config.toml
n_layer = 12
d_model = 256
n_head = 4
n_kv_head = 4
head_dim = 64
d_mlp = 1024
vocab_size = 6334
activation = "geglu"
norm = "rmsnorm"
norm_place = "pre"
norm_eps = 1e-06
positions = "rope"
rope_base = 500000.0
rope_fraction = 1.0
qk_norm = false
attn_scale = 0.125
bias = "none"
tie_embeddings = false
parallel_block = false
init = "uniform"
init_std_qkv = 0.0326
init_std_o = 0.0
init_std_up = 0.0326
init_std_down = 0.0
optimizer = "adam_variant"
lr = 0.00109
lr_mult_up = 0.73
beta1 = 0.9
beta2 = 0.98
lr_head = 0.00911
grad_clip = 1.0
warmup_steps = 234
schedule = "wsd"
decay_fraction = 0.271
decay_shape = "linear"
final_lr_fraction = 0.05
batch_tokens = 131072
seq_len = 128
doc_mask = true
train_tokens = 1084000000
steps = 8271
dataset = "wikipedia_en"
MLP neurons of a small language model. Each row is named by its layer, matrix (gate and up: input weights; down: output weights) and neuron, and shows model dimensions 32-159. Each number is 200 + 40 x the weight over its row's rms, rounded and kept within 0 to 999. A neuron's up and down rows have the sign that makes its largest values positive.
After each neuron's rows, "fires before" lists the tokens most often just after its 100 highest values on Wikipedia text that the model never trained on.

L4.gate528,184,258,157,213,225,217,212,228,165,258,157,164,214,185,142,209,212,231,212,311,169,124,163,237,181,212,248,230,147,171,157,176,273,197,215,167,119,139,223,132,255,212,143,138,213,186,208,234,219,179,177,182,244,148,114,198,175,255,206,144,176,164,221,195,189,202,181,196,254,154,158,179,264,121,283,241,254,172,205,273,255,171,254,207,241,260,187,114,229,216,190,199,206,211,183,213,310,267,178,214,192,179,197,161,184,224,203,286,207,195,192,182,187,214,252,165,226,150,165,234,127,189,205,244,183,188,230,206
L4.up528,221,222,257,151,228,166,154,249,151,165,159,269,194,165,199,229,201,188,255,202,167,232,200,194,218,204,176,263,159,219,187,197,233,165,225,324,258,172,226,224,223,206,301,255,241,251,247,196,170,225,150,251,188,263,269,176,201,141,223,209,204,168,233,191,167,241,278,271,197,173,188,162,176,206,217,260,194,212,203,185,229,215,184,224,230,133,171,180,199,141,138,194,201,227,177,192,203,150,210,203,192,178,267,220,136,173,115,212,222,170,223,242,203,155,179,307,214,284,183,203,241,203,242,208,199,225,150,182
L4.down528,217,204,206,230,271,199,180,194,183,130,133,153,207,194,183,259,169,244,201,211,172,127,173,236,214,187,173,150,192,182,219,160,297,218,243,202,179,195,185,199,251,291,206,171,155,212,225,244,148,249,214,225,246,173,169,163,183,147,201,249,216,189,187,145,178,265,191,172,180,204,167,241,181,153,190,202,227,283,203,268,221,206,204,199,215,156,264,120,180,189,161,298,178,135,271,248,197,259,242,211,156,183,257,162,171,225,250,131,171,198,166,212,267,146,225,158,192,105,226,181,172,228,210,202,208,174,241,203
fires before: "=", "-", "Species", "=="

L3.gate285,223,248,213,178,223,166,94,242,187,226,180,195,210,242,181,158,133,199,214,229,195,172,232,144,164,240,218,232,121,187,218,285,251,169,207,160,208,174,246,185,195,166,159,177,156,165,144,259,178,253,222,158,133,143,229,190,194,250,142,132,204,297,163,166,184,207,189,211,174,137,195,220,151,124,202,226,227,172,193,193,158,240,169,184,219,235,228,269,63,171,139,191,243,244,170,183,254,133,208,210,205,166,226,227,239,160,249,168,208,193,235,223,118,149,228,176,233,147,257,163,152,288,179,139,126,207,203,219
L3.up285,205,196,158,172,197,214,156,194,220,200,264,162,163,91,179,181,160,226,190,144,212,155,209,257,223,234,198,238,162,286,227,213,163,180,155,175,311,184,149,233,253,156,170,209,140,196,164,199,201,208,265,215,214,233,213,226,141,259,126,201,187,237,255,201,104,228,174,302,286,195,211,205,148,189,189,177,225,219,251,241,196,242,163,193,176,219,299,198,139,152,220,153,152,194,190,204,208,103,236,156,186,218,172,216,181,242,162,162,192,252,253,290,192,186,163,141,213,242,240,189,213,181,195,140,142,212,216,152
L3.down285,240,229,139,136,187,208,187,201,191,154,254,184,172,112,165,174,182,224,119,256,183,257,130,273,259,226,142,245,146,257,158,117,245,199,197,132,292,256,173,203,244,174,202,225,214,226,166,183,167,163,205,259,209,297,148,232,200,143,172,200,217,254,201,230,210,258,205,208,232,225,205,216,146,183,171,186,181,151,240,222,209,116,162,164,179,204,209,175,186,263,210,158,181,229,211,216,240,172,244,151,228,223,187,213,288,249,208,211,293,278,242,254,272,210,215,167,186,197,271,245,171,217,209,199,229,195,193,154
fires before: "\n"

L6.gate525,201,247,267,222,174,197,193,283,230,169,228,286,191,214,166,193,188,201,208,181,227,163,204,151,204,240,128,141,230,219,232,157,206,161,200,184,192,217,260,233,202,250,173,185,170,189,216,173,199,214,271,207,275,172,157,143,217,173,136,198,252,167,182,183,165,156,179,241,201,185,114,236,301,136,224,228,229,126,245,244,237,170,280,144,243,257,117,247,163,224,146,153,203,259,228,235,180,164,161,298,191,209,171,134,231,189,176,284,188,179,200,230,199,212,108,181,242,271,259,193,126,164,240,169,164,181,170,227
L6.up525,252,208,183,222,247,146,188,194,214,166,237,288,204,176,217,180,241,184,264,213,216,219,217,183,227,197,256,225,216,229,181,130,222,182,215,197,212,233,154,200,159,189,155,167,160,205,273,295,91,161,198,289,242,252,139,174,171,234,204,218,184,204,203,248,162,174,243,268,213,150,208,284,225,199,237,195,187,144,198,226,220,221,231,213,208,173,237,284,137,224,193,235,221,266,205,248,154,182,270,271,196,191,201,193,229,188,191,152,173,156,200,221,221,184,197,243,238,208,202,215,250,203,190,286,253,189,204,250
L6.down525,145,165,214,197,213,172,258,155,204,212,257,156,239,188,182,208,229,267,215,219,189,145,168,183,215,216,193,150,231,225,202,183,216,222,198,217,182,224,169,187,223,158,110,145,104,166,242,243,137,193,174,232,189,145,140,145,205,185,174,139,187,153,283,174,259,191,171,192,153,163,171,221,225,288,234,218,231,262,208,203,271,73,140,234,221,167,189,198,253,137,162,222,257,215,273,247,164,236,247,185,114,180,195,213,247,242,165,164,164,284,203,179,210,193,145,263,219,210,156,221,176,244,219,174,268,211,213,174
fires before: "-", "=", "S", "\n", "ID"

L4.gate846,210,175,262,166,218,156,188,260,198,253,237,204,276,264,146,159,213,268,191,237,196,164,248,229,175,268,337,222,205,140,163,183,218,148,164,214,187,222,224,181,190,193,185,177,212,200,180,187,173,244,196,224,167,193,203,126,162,163,195,230,181,162,236,168,183,237,207,248,228,193,138,204,193,218,300,242,201,175,165,275,253,133,115,191,177,226,154,192,227,178,179,280,288,208,196,258,222,191,154,214,256,165,222,190,211,165,154,203,264,157,217,206,179,126,157,167,223,151,216,151,278,168,220,190,173,240,175,237
L4.up846,257,249,175,148,116,202,240,270,135,226,173,202,215,190,198,216,192,179,162,181,139,275,226,251,192,124,136,188,220,211,150,183,197,239,274,233,215,248,142,229,171,133,160,238,216,186,239,170,153,119,139,204,213,193,241,163,175,141,183,207,202,140,211,203,214,268,132,158,162,220,172,318,242,180,307,255,221,214,189,284,249,185,244,101,134,233,172,200,189,136,212,238,227,240,191,126,230,254,199,232,191,175,229,144,266,206,222,237,222,151,252,222,205,198,214,169,145,192,217,156,202,183,228,180,187,148,219,199
L4.down846,307,249,230,214,187,189,146,238,133,147,193,228,210,184,181,187,216,212,186,225,161,209,174,226,248,189,162,186,142,212,131,238,250,160,228,153,188,203,165,193,208,280,199,198,203,217,252,195,199,206,221,185,206,221,210,208,152,207,161,221,181,173,193,145,166,146,206,144,186,155,171,199,183,305,119,214,218,265,194,152,218,174,170,178,267,227,274,173,163,163,251,184,208,264,225,286,183,259,144,221,167,174,229,128,123,184,176,202,148,142,272,161,304,217,157,233,154,203,170,206,153,181,204,223,164,158,223,170
fires before: "-", "=", "\n"

L4.gate462,249,232,241,190,190,181,159,272,166,165,236,292,231,188,212,167,237,178,161,222,189,163,185,154,175,200,217,207,252,168,238,183,132,167,239,219,179,165,189,252,244,163,207,164,219,246,176,198,146,158,207,206,216,247,225,149,258,158,200,155,189,168,140,197,226,133,177,226,257,242,214,166,238,196,246,248,137,217,153,164,211,255,282,243,227,270,206,253,170,100,251,102,198,219,238,158,261,161,154,257,214,161,183,159,138,213,148,234,203,153,215,167,222,229,213,252,213,186,182,183,175,124,267,181,253,334,270,203
L4.up462,248,249,203,239,190,156,258,255,87,226,240,234,224,211,189,193,177,200,181,274,245,263,268,269,140,176,169,144,110,222,184,180,240,200,209,146,212,98,193,217,243,230,228,171,145,165,226,192,190,221,221,198,170,202,159,100,189,155,225,211,206,141,175,241,196,186,228,216,230,214,125,195,200,166,188,221,264,165,192,143,180,139,188,226,228,217,244,154,143,231,159,187,264,196,203,198,186,200,265,208,153,155,173,208,193,201,232,202,190,177,166,198,170,133,212,194,257,219,229,267,148,204,193,152,132,126,216,187
L4.down462,149,209,245,236,165,160,184,215,145,177,243,229,152,157,263,192,253,191,136,191,192,129,198,159,181,296,177,228,190,171,199,93,173,205,196,203,207,186,133,202,205,182,190,239,203,194,175,169,213,152,219,154,187,260,175,180,292,175,223,172,208,133,124,186,255,146,188,218,274,219,192,173,208,247,215,179,142,215,191,185,240,243,226,218,266,211,197,317,179,126,298,117,191,219,207,150,251,156,218,236,222,125,218,201,111,211,191,216,206,218,221,193,309,220,151,263,154,191,248,215,173,66,249,178,279,283,207,213
fires before: "1", "0", "2"

L7.gate266,209,247,142,144,221,196,239,248,140,161,199,186,170,233,165,179,126,98,277,182,237,206,295,220,151,147,250,191,204,141,202,191,206,117,170,223,141,215,241,210,182,282,238,257,228,211,189,236,255,186,250,290,207,206,241,153,193,166,205,168,215,191,179,158,145,177,201,198,199,171,230,181,192,149,184,135,174,157,172,186,199,174,202,211,306,219,206,195,233,149,125,169,253,214,231,245,154,236,199,168,153,211,220,222,192,156,205,246,197,237,236,245,225,185,273,211,217,219,247,201,188,281,159,105,151,225,158,241
L7.up266,194,238,211,184,228,125,142,252,258,203,262,214,184,205,241,246,280,166,165,196,163,216,276,235,220,221,206,211,224,142,246,200,184,144,157,187,284,194,291,225,229,146,172,181,144,196,248,204,175,211,159,220,91,196,226,200,195,160,158,114,231,152,223,267,268,168,125,207,195,215,212,236,248,197,206,239,170,217,214,161,136,172,188,221,159,211,212,183,251,140,186,211,224,199,214,151,205,152,232,184,211,209,122,198,245,184,225,216,192,229,176,271,215,285,209,191,228,207,162,205,272,204,168,241,190,192,188,187
L7.down266,216,224,175,244,237,209,215,180,247,194,196,233,177,193,145,134,199,125,139,153,209,169,213,236,321,216,253,265,211,190,239,182,196,130,233,257,213,255,182,237,196,155,216,150,270,214,182,225,153,160,279,237,158,212,184,185,274,188,228,163,224,214,212,110,218,172,233,167,211,219,285,216,184,208,186,207,169,206,174,240,202,127,248,227,115,164,187,181,179,167,227,208,222,215,191,181,187,160,247,198,191,242,212,285,219,202,200,221,329,196,208,224,233,199,174,177,240,95,260,231,137,174,128,223,303,147,239,180
fires before: "|", "\n", " "

L7.gate633,201,208,234,203,149,180,250,168,228,172,193,199,286,189,203,252,198,241,238,248,259,160,213,263,176,216,118,224,224,211,204,167,196,124,229,187,245,180,204,152,130,158,216,199,245,170,144,182,179,236,241,110,242,247,276,202,201,201,202,168,203,200,209,293,195,214,170,283,163,122,177,245,195,143,211,144,271,160,200,217,217,213,177,131,138,253,175,261,237,149,114,145,176,333,186,204,154,192,189,212,186,138,167,196,182,178,174,174,173,180,163,236,146,205,196,223,179,238,219,237,208,254,196,279,183,151,191,208
L7.up633,198,228,214,190,211,146,163,199,214,233,184,206,234,184,216,135,238,187,267,162,211,239,186,203,262,213,227,214,222,241,281,217,181,250,296,240,226,147,240,160,201,135,217,215,250,264,153,189,131,216,184,176,169,204,216,96,144,200,206,149,159,217,225,200,233,205,168,235,222,140,183,169,193,205,148,176,207,137,237,195,199,203,180,179,224,214,186,173,129,192,160,140,197,201,281,208,218,276,181,202,160,170,204,193,173,152,241,274,229,137,197,172,205,138,237,252,240,149,210,253,124,143,196,247,198,255,204,271
L7.down633,263,222,302,203,192,182,237,207,304,196,215,184,267,218,217,294,244,235,171,263,274,191,258,153,183,275,199,207,208,183,186,192,107,216,184,245,137,164,242,152,183,189,227,189,267,216,123,204,221,277,185,126,189,204,319,194,185,234,229,171,268,253,214,250,235,206,196,158,214,153,238,139,196,203,248,191,223,64,204,238,210,144,215,247,239,227,150,203,197,213,165,171,196,309,238,194,190,183,198,232,118,141,187,223,180,202,196,181,217,262,221,189,185,214,251,271,225,188,201,230,159,218,183,274,182,211,180,212
fires before: "6", "7", "8"

L6.gate27,161,159,190,159,204,225,146,161,212,247,232,253,190,281,235,153,225,247,237,109,132,209,167,267,215,256,142,228,196,199,215,115,181,180,255,263,133,214,234,209,174,134,162,202,226,165,234,181,162,234,193,197,211,254,273,214,164,188,140,199,122,134,227,186,258,173,181,234,217,189,196,245,263,188,198,143,209,197,146,204,206,184,133,140,175,198,218,257,183,161,124,206,182,191,135,217,185,137,190,191,204,248,207,166,133,148,217,139,154,228,292,159,183,199,178,221,191,273,187,215,214,220,181,121,209,211,328,215
L6.up27,211,233,200,233,219,199,221,203,136,235,162,210,144,151,175,254,185,242,153,285,239,278,233,200,190,214,210,166,193,232,233,242,205,169,223,187,196,199,279,140,184,169,222,215,178,144,217,228,177,177,197,147,214,163,266,143,247,197,280,129,138,203,206,195,202,198,233,199,124,110,263,179,212,223,149,194,200,236,256,202,244,200,224,185,145,180,182,206,200,180,185,177,199,197,243,239,242,196,142,228,143,143,164,216,224,241,269,164,192,185,201,154,197,194,134,192,224,154,266,263,187,159,236,263,162,288,246,201
L6.down27,219,189,219,200,150,126,210,231,208,129,150,137,281,170,230,295,179,203,236,211,199,259,180,190,193,276,147,172,203,176,205,154,244,136,235,277,214,255,227,156,192,185,207,190,165,250,216,127,165,204,189,221,228,242,200,227,240,157,248,228,155,158,298,174,174,131,222,163,109,183,144,173,229,229,189,228,234,95,238,247,227,256,179,237,165,163,227,170,224,205,221,136,283,253,204,176,185,176,175,214,176,251,135,219,211,239,159,237,204,161,188,232,237,227,202,182,160,161,193,273,206,198,222,189,237,221,210,273
fires before: "6", "7", "5", "8", "9", "3"

L6.gate865,102,229,201,189,236,241,185,161,204,137,152,247,233,247,169,246,232,220,253,196,259,276,202,236,241,209,158,224,215,229,228,147,182,153,306,249,149,146,212,203,172,198,244,243,187,203,150,202,172,224,183,123,121,209,267,129,209,133,261,224,130,257,259,203,195,207,191,181,217,264,185,220,162,179,231,202,244,244,190,146,188,133,176,185,213,258,256,220,262,164,203,250,149,228,205,219,179,209,151,151,251,202,225,226,119,206,239,149,228,120,202,210,161,134,161,162,228,292,206,245,181,203,203,153,228,190,203,170
L6.up865,237,205,178,238,183,265,164,118,174,189,180,227,166,215,174,174,192,153,195,215,231,213,211,212,235,149,226,149,122,202,214,196,184,221,171,206,177,226,270,211,261,190,220,188,289,245,208,204,235,152,182,259,213,201,200,236,209,235,267,203,180,241,210,236,237,252,219,219,198,109,130,216,252,226,189,184,196,280,195,174,135,174,165,184,151,201,197,181,260,151,173,260,150,206,251,221,153,245,262,208,155,155,184,182,226,241,239,182,155,119,243,224,180,182,212,274,193,182,200,218,200,229,198,141,171,157,175,141
L6.down865,159,199,260,218,280,201,206,150,241,206,207,248,173,215,212,196,230,107,228,259,236,243,230,123,173,299,195,200,194,213,167,162,151,219,206,252,204,212,121,164,174,190,246,194,189,202,201,193,192,218,156,254,162,155,191,222,205,234,186,208,211,221,271,183,197,270,96,129,189,153,211,193,160,211,269,161,179,158,222,192,156,177,213,219,203,231,189,136,199,260,252,171,203,236,255,164,162,190,267,182,170,202,154,253,100,189,236,178,233,191,260,215,218,216,215,208,231,162,238,247,224,225,138,205,229,186,177,229
fires before: "5", "6", "7", "4"

L3.gate820,194,231,202,222,251,153,182,205,152,172,120,189,299,195,267,252,218,77,240,160,169,196,182,145,184,203,265,231,136,172,242,178,168,219,216,192,157,199,227,181,126,285,237,247,137,243,201,151,180,174,200,260,190,211,180,93,230,189,270,250,161,210,231,204,210,238,211,159,198,160,211,160,194,238,245,166,176,122,78,209,210,186,194,200,240,183,173,192,238,253,202,157,246,237,228,166,214,226,229,223,185,132,218,228,201,203,161,212,239,152,181,194,187,216,181,160,119,189,171,148,192,230,228,146,202,218,168,274
L3.up820,205,199,187,205,219,176,130,185,242,235,168,181,215,188,276,156,263,209,207,159,247,110,232,172,235,212,176,225,153,223,286,193,202,185,150,249,243,261,299,199,211,191,132,222,180,200,249,165,228,231,158,179,226,174,177,222,147,259,132,236,219,219,222,161,168,159,264,266,181,188,200,215,263,172,231,163,159,140,128,265,172,175,200,193,160,188,271,206,234,182,176,189,241,182,191,205,251,226,246,120,140,208,214,161,155,221,146,262,166,191,223,210,206,205,264,183,171,196,222,167,230,177,223,229,248,227,224,232
L3.down820,279,254,140,188,233,279,190,246,147,206,174,154,109,207,173,185,191,217,183,213,257,218,197,202,158,147,173,172,253,162,193,187,181,126,217,220,286,174,167,217,215,234,243,191,249,213,202,191,209,230,253,196,213,120,171,247,187,215,187,165,264,197,186,152,178,130,265,120,166,199,173,196,203,78,203,219,215,190,175,212,268,294,235,158,252,189,168,234,117,193,182,211,215,214,205,201,187,146,240,247,161,244,176,175,172,189,186,203,175,225,145,185,108,234,220,240,227,141,240,184,97,162,249,166,292,202,236,200
fires before: "\n", "-", "rid", "'"

L2.gate275,216,263,87,180,125,203,145,232,158,228,240,144,204,207,176,165,163,196,161,195,243,250,233,273,213,233,149,172,203,162,244,242,277,190,200,183,172,192,181,193,179,221,200,218,245,185,216,200,172,151,187,223,247,202,247,179,184,193,213,151,248,225,212,203,256,202,242,229,190,225,149,171,201,170,234,211,180,210,204,239,212,192,196,196,244,268,202,200,144,214,182,219,278,237,135,217,103,243,223,187,271,201,119,231,160,208,194,153,164,180,170,163,176,179,267,177,233,266,173,132,194,272,230,112,151,118,271,249
L2.up275,221,257,128,236,199,160,166,197,212,165,312,130,121,106,153,115,225,191,197,221,190,200,175,180,242,194,167,170,236,160,248,223,240,129,111,180,164,195,248,187,190,175,223,173,245,223,222,173,145,249,207,211,167,244,244,149,177,130,208,178,237,215,227,213,309,207,256,262,235,321,132,208,190,138,234,233,218,183,249,261,189,156,241,210,254,220,215,238,221,181,234,253,230,219,174,176,140,261,201,187,215,193,126,195,211,122,148,217,191,185,202,178,215,174,265,168,181,269,186,197,182,178,223,167,218,213,261,230
L2.down275,219,185,234,212,152,211,152,224,221,255,221,212,156,181,186,221,266,225,169,149,192,174,176,194,181,277,283,199,155,251,237,183,195,149,272,231,206,173,306,202,194,139,279,255,222,197,137,190,155,179,169,234,225,256,181,197,210,184,169,253,152,231,213,227,220,175,190,239,180,199,231,179,133,257,175,207,163,215,232,220,224,103,205,199,227,131,169,228,257,121,270,232,150,215,223,142,231,182,219,225,182,195,259,199,209,190,194,231,115,169,203,247,304,205,206,200,170,172,206,237,188,114,198,208,290,301,185,186
fires before: " |", "2", "|", "==="

L7.gate937,230,224,229,248,182,187,200,202,139,227,244,233,296,147,127,233,136,193,260,145,272,209,224,239,177,129,252,222,207,229,222,199,199,201,145,237,198,223,222,261,237,206,223,230,253,252,191,117,182,193,215,189,251,211,219,162,175,217,131,182,215,180,191,169,170,181,239,207,183,150,200,117,199,225,208,185,150,142,156,185,264,145,170,202,223,221,119,298,233,227,185,188,211,311,208,209,167,220,148,277,187,255,103,236,217,192,198,243,165,134,218,166,197,186,200,220,190,173,229,191,230,179,172,231,148,175,228,155
L7.up937,166,150,251,213,227,172,181,208,168,173,108,298,282,185,235,188,184,249,192,140,227,190,164,225,256,178,165,179,194,204,248,189,211,226,222,216,191,179,119,176,226,205,253,226,282,234,198,179,224,200,218,226,280,194,230,254,198,150,148,214,241,270,180,163,239,272,168,209,169,228,186,201,233,253,227,196,144,254,225,200,245,210,178,209,267,225,118,206,185,233,301,221,211,262,176,222,236,239,127,180,143,160,180,235,153,159,271,227,209,214,152,165,192,179,215,160,279,192,187,264,132,237,218,243,211,170,91,106
L7.down937,189,156,218,231,207,228,207,183,161,194,195,254,85,181,195,231,211,239,175,230,235,232,293,225,174,250,200,159,220,194,160,173,153,214,160,171,228,214,215,186,247,235,204,246,289,182,223,157,175,202,300,247,198,178,227,268,178,199,151,173,246,241,189,217,266,196,116,201,163,245,151,274,163,284,122,192,171,197,186,217,164,204,171,162,183,165,245,112,224,207,148,211,202,210,239,227,183,209,228,188,132,181,214,214,174,211,187,229,264,251,244,169,227,119,213,231,283,154,195,231,196,269,181,293,195,247,215,185
fires before: "6", "7", ":"

L7.gate755,143,279,227,224,258,158,181,148,184,193,177,245,179,176,219,191,184,190,220,223,161,214,177,266,196,124,158,229,176,124,169,147,251,189,217,185,131,180,274,217,215,190,242,192,237,176,143,226,156,163,190,227,175,170,217,227,238,193,169,135,241,282,220,192,236,157,180,258,161,185,206,260,171,222,173,222,162,230,201,258,176,167,139,211,235,171,237,248,214,161,186,154,168,257,274,209,156,188,231,220,129,203,144,195,157,131,197,197,194,231,129,222,222,243,156,222,204,194,191,215,228,114,117,225,110,193,223,209
L7.up755,152,187,260,165,177,212,188,182,265,185,209,220,223,233,244,145,239,187,174,132,187,226,216,128,214,158,135,262,239,230,201,194,153,179,179,189,230,211,280,192,210,163,110,219,160,221,209,213,204,182,222,208,234,172,254,152,222,130,246,268,220,250,209,178,222,204,256,211,240,165,189,184,140,209,191,181,191,209,111,148,222,182,223,174,159,202,255,176,246,232,179,237,225,229,259,260,163,205,190,199,203,129,149,195,219,225,204,150,192,185,180,118,208,218,159,143,293,207,197,254,127,254,218,223,245,212,112,149
L7.down755,241,214,183,245,210,191,214,227,219,238,181,186,232,234,192,216,227,216,259,172,239,207,223,151,140,166,272,186,138,116,191,215,208,228,180,194,191,241,210,191,185,275,241,246,173,239,167,199,214,196,254,166,180,213,230,207,200,179,263,166,204,170,205,250,230,223,213,205,209,224,177,222,235,93,195,107,169,176,217,203,220,179,224,241,138,173,147,194,213,126,184,109,206,268,246,154,136,223,169,106,177,161,201,249,169,155,193,238,148,183,286,232,176,204,146,221,269,137,205,288,182,253,151,189,238,162,234,153
fires before: " the", "2", "5", "4", "6"

L2.gate4,182,216,160,173,117,140,232,201,191,180,218,186,202,204,245,202,224,235,200,269,182,188,222,249,138,228,209,117,187,169,227,269,227,175,196,257,202,238,285,215,204,228,174,182,265,180,218,237,223,120,157,238,248,165,170,200,178,227,191,195,292,219,204,164,175,207,211,210,215,151,241,287,262,219,231,241,279,191,143,221,110,188,189,252,218,261,217,229,175,157,140,248,246,206,217,213,172,210,236,179,223,229,251,163,233,223,158,255,201,185,159,162,102,203,200,212,232,267,171,188,234,211,293,118,154,179,260,142
L2.up4,225,197,179,214,152,196,247,216,214,200,169,208,272,253,165,211,184,221,221,210,170,232,227,208,183,113,181,174,199,196,175,230,243,207,272,209,228,194,242,205,254,189,218,291,161,193,162,173,198,176,195,195,173,168,125,193,211,227,184,195,203,135,210,214,199,165,160,170,214,193,185,251,115,179,219,168,249,200,146,209,223,181,230,191,233,233,159,218,160,210,187,190,117,190,216,198,242,217,192,224,182,200,251,226,207,215,190,249,164,134,254,181,188,173,176,199,156,200,290,211,169,203,165,188,215,248,172,163
L2.down4,194,255,241,151,298,258,158,145,188,205,174,170,299,167,236,241,262,199,140,199,139,115,111,169,192,227,142,251,199,163,219,199,243,268,127,255,179,223,206,216,189,194,215,150,198,193,240,295,227,182,170,264,276,210,164,174,197,209,207,186,212,193,196,186,189,207,204,223,172,237,137,206,187,228,113,217,206,248,134,194,270,174,175,191,176,216,241,161,273,174,203,193,154,208,261,233,144,233,187,197,198,207,215,217,204,229,173,256,198,197,189,187,198,212,183,240,174,202,147,161,177,249,211,232,139,224,248,145
fires before: "-", "′", "\n", "="

L4.gate97,184,203,204,212,273,208,175,200,213,152,207,215,242,229,149,190,149,264,191,202,195,194,163,240,264,152,179,144,144,190,172,230,210,201,201,242,182,180,116,190,201,208,152,266,239,234,228,199,125,165,147,185,249,223,201,181,192,219,165,149,161,170,179,215,175,143,190,279,265,236,159,282,228,171,251,207,227,203,243,245,215,209,218,191,184,242,255,212,222,145,189,183,243,168,166,175,221,165,213,171,164,157,152,202,209,327,169,210,204,115,154,196,136,152,205,201,198,143,170,216,180,179,145,164,156,163,312,129
L4.up97,121,234,236,196,232,203,210,227,206,184,219,180,176,171,182,205,172,250,164,138,180,180,251,206,185,223,210,186,151,204,146,208,282,218,237,179,200,204,149,134,250,173,188,213,216,197,290,179,234,251,178,175,310,167,185,205,182,208,175,215,186,175,205,191,186,224,123,236,213,210,195,189,232,238,212,190,259,200,185,254,159,169,243,162,225,257,150,253,215,160,169,250,154,209,178,221,157,157,294,199,183,192,195,173,173,203,122,284,181,244,105,163,208,157,183,230,200,235,266,249,156,163,173,206,172,147,190,222
L4.down97,211,166,240,252,249,205,205,183,194,159,194,202,175,239,215,183,205,208,125,194,153,163,242,182,243,248,174,212,215,220,179,139,233,178,245,176,203,277,210,211,238,186,240,212,266,180,287,177,165,237,232,143,231,147,221,223,191,145,199,169,119,203,172,183,102,237,135,211,131,221,189,205,198,158,183,284,209,202,184,186,207,149,235,171,252,232,262,212,212,190,220,222,130,197,204,250,167,191,170,200,182,136,179,188,211,228,202,260,268,189,230,208,362,127,176,223,127,190,198,213,166,205,201,255,260,207,222,166
fires before: "=", "==", "or", "===", "-", "S"

L7.gate0,174,237,207,155,198,149,187,213,170,210,193,163,235,195,239,276,228,266,283,198,158,195,155,191,224,259,164,189,209,228,179,238,230,156,225,186,187,164,273,162,184,194,176,112,284,167,179,133,130,140,226,171,172,176,258,131,212,157,210,203,195,230,235,216,153,188,224,235,170,155,186,195,179,182,284,102,169,235,264,210,259,205,184,160,190,274,164,125,261,209,92,190,264,166,209,239,200,209,169,278,176,196,179,234,147,181,269,214,142,194,151,159,159,189,182,207,172,206,225,221,124,208,208,251,166,195,189,236
L7.up0,197,218,246,209,249,131,213,126,268,184,196,184,137,158,230,201,237,245,244,203,143,257,202,141,273,166,251,230,146,201,263,227,105,161,202,241,213,252,252,186,164,225,186,160,254,157,223,171,191,168,180,147,212,262,156,107,261,169,237,237,174,181,205,247,326,195,160,213,144,177,168,206,172,176,220,144,170,234,157,226,214,209,233,208,149,131,125,207,193,196,219,209,168,280,211,187,228,122,206,223,198,246,183,258,238,207,191,139,281,197,197,206,192,195,205,243,259,151,162,190,176,238,185,195,281,201,286,215
L7.down0,203,234,186,211,234,226,232,142,200,213,184,175,288,160,174,199,135,172,198,180,257,180,202,137,205,196,231,165,223,43,158,202,191,208,184,189,185,205,261,234,205,265,189,210,181,195,184,179,195,240,243,184,201,199,206,225,265,191,167,152,233,197,168,245,212,203,191,203,164,145,218,218,234,205,199,195,250,212,232,250,182,152,222,171,131,225,200,252,228,131,248,164,202,228,171,192,181,167,139,257,242,227,185,208,237,205,176,214,270,201,193,185,0,176,209,193,286,202,216,242,176,256,144,210,164,199,190,230
fires before: "8", "1", "7", "9", "4", "6"

L2.gate44,201,222,197,137,240,116,196,228,146,196,219,188,168,168,92,257,181,263,225,223,286,146,144,249,184,234,208,138,152,171,317,284,233,188,222,170,204,210,252,230,183,121,206,197,241,208,226,196,172,192,182,242,197,215,176,185,190,245,266,190,184,171,229,197,190,208,253,204,147,187,170,241,267,224,151,123,125,227,236,281,153,148,183,153,255,198,320,193,154,249,135,136,215,242,232,180,191,253,217,260,191,163,255,162,176,199,212,187,214,130,142,174,180,202,188,248,231,187,223,166,232,198,249,179,127,187,232,212
L2.up44,215,240,195,190,251,190,236,193,171,274,245,204,203,209,172,216,222,194,175,290,201,184,160,121,127,296,217,105,173,163,201,218,160,244,189,212,166,217,224,169,236,180,202,194,233,175,161,189,247,232,247,134,191,205,213,191,217,222,323,187,151,213,296,179,198,174,229,166,212,183,207,216,185,202,230,194,166,181,153,244,184,177,209,182,218,239,140,142,199,113,216,168,303,265,302,209,148,247,229,179,154,94,189,277,168,235,231,171,169,168,211,157,214,250,174,202,252,222,254,257,137,219,203,212,225,173,245,222
L2.down44,221,189,223,237,216,129,268,171,175,226,231,191,126,137,135,260,223,222,188,136,153,145,220,203,194,199,205,216,234,108,236,201,190,184,174,198,221,219,197,220,166,147,259,228,189,154,155,177,184,228,210,169,172,210,154,170,156,190,204,231,104,238,245,202,137,261,206,173,249,148,217,268,272,287,272,189,207,188,212,259,187,193,222,181,232,176,253,236,175,194,315,159,192,182,246,259,180,195,183,182,137,112,148,220,190,212,258,206,244,195,242,165,240,227,199,226,295,200,185,202,135,146,167,218,114,193,221,204
fires before: " ", "i", "ing", "il"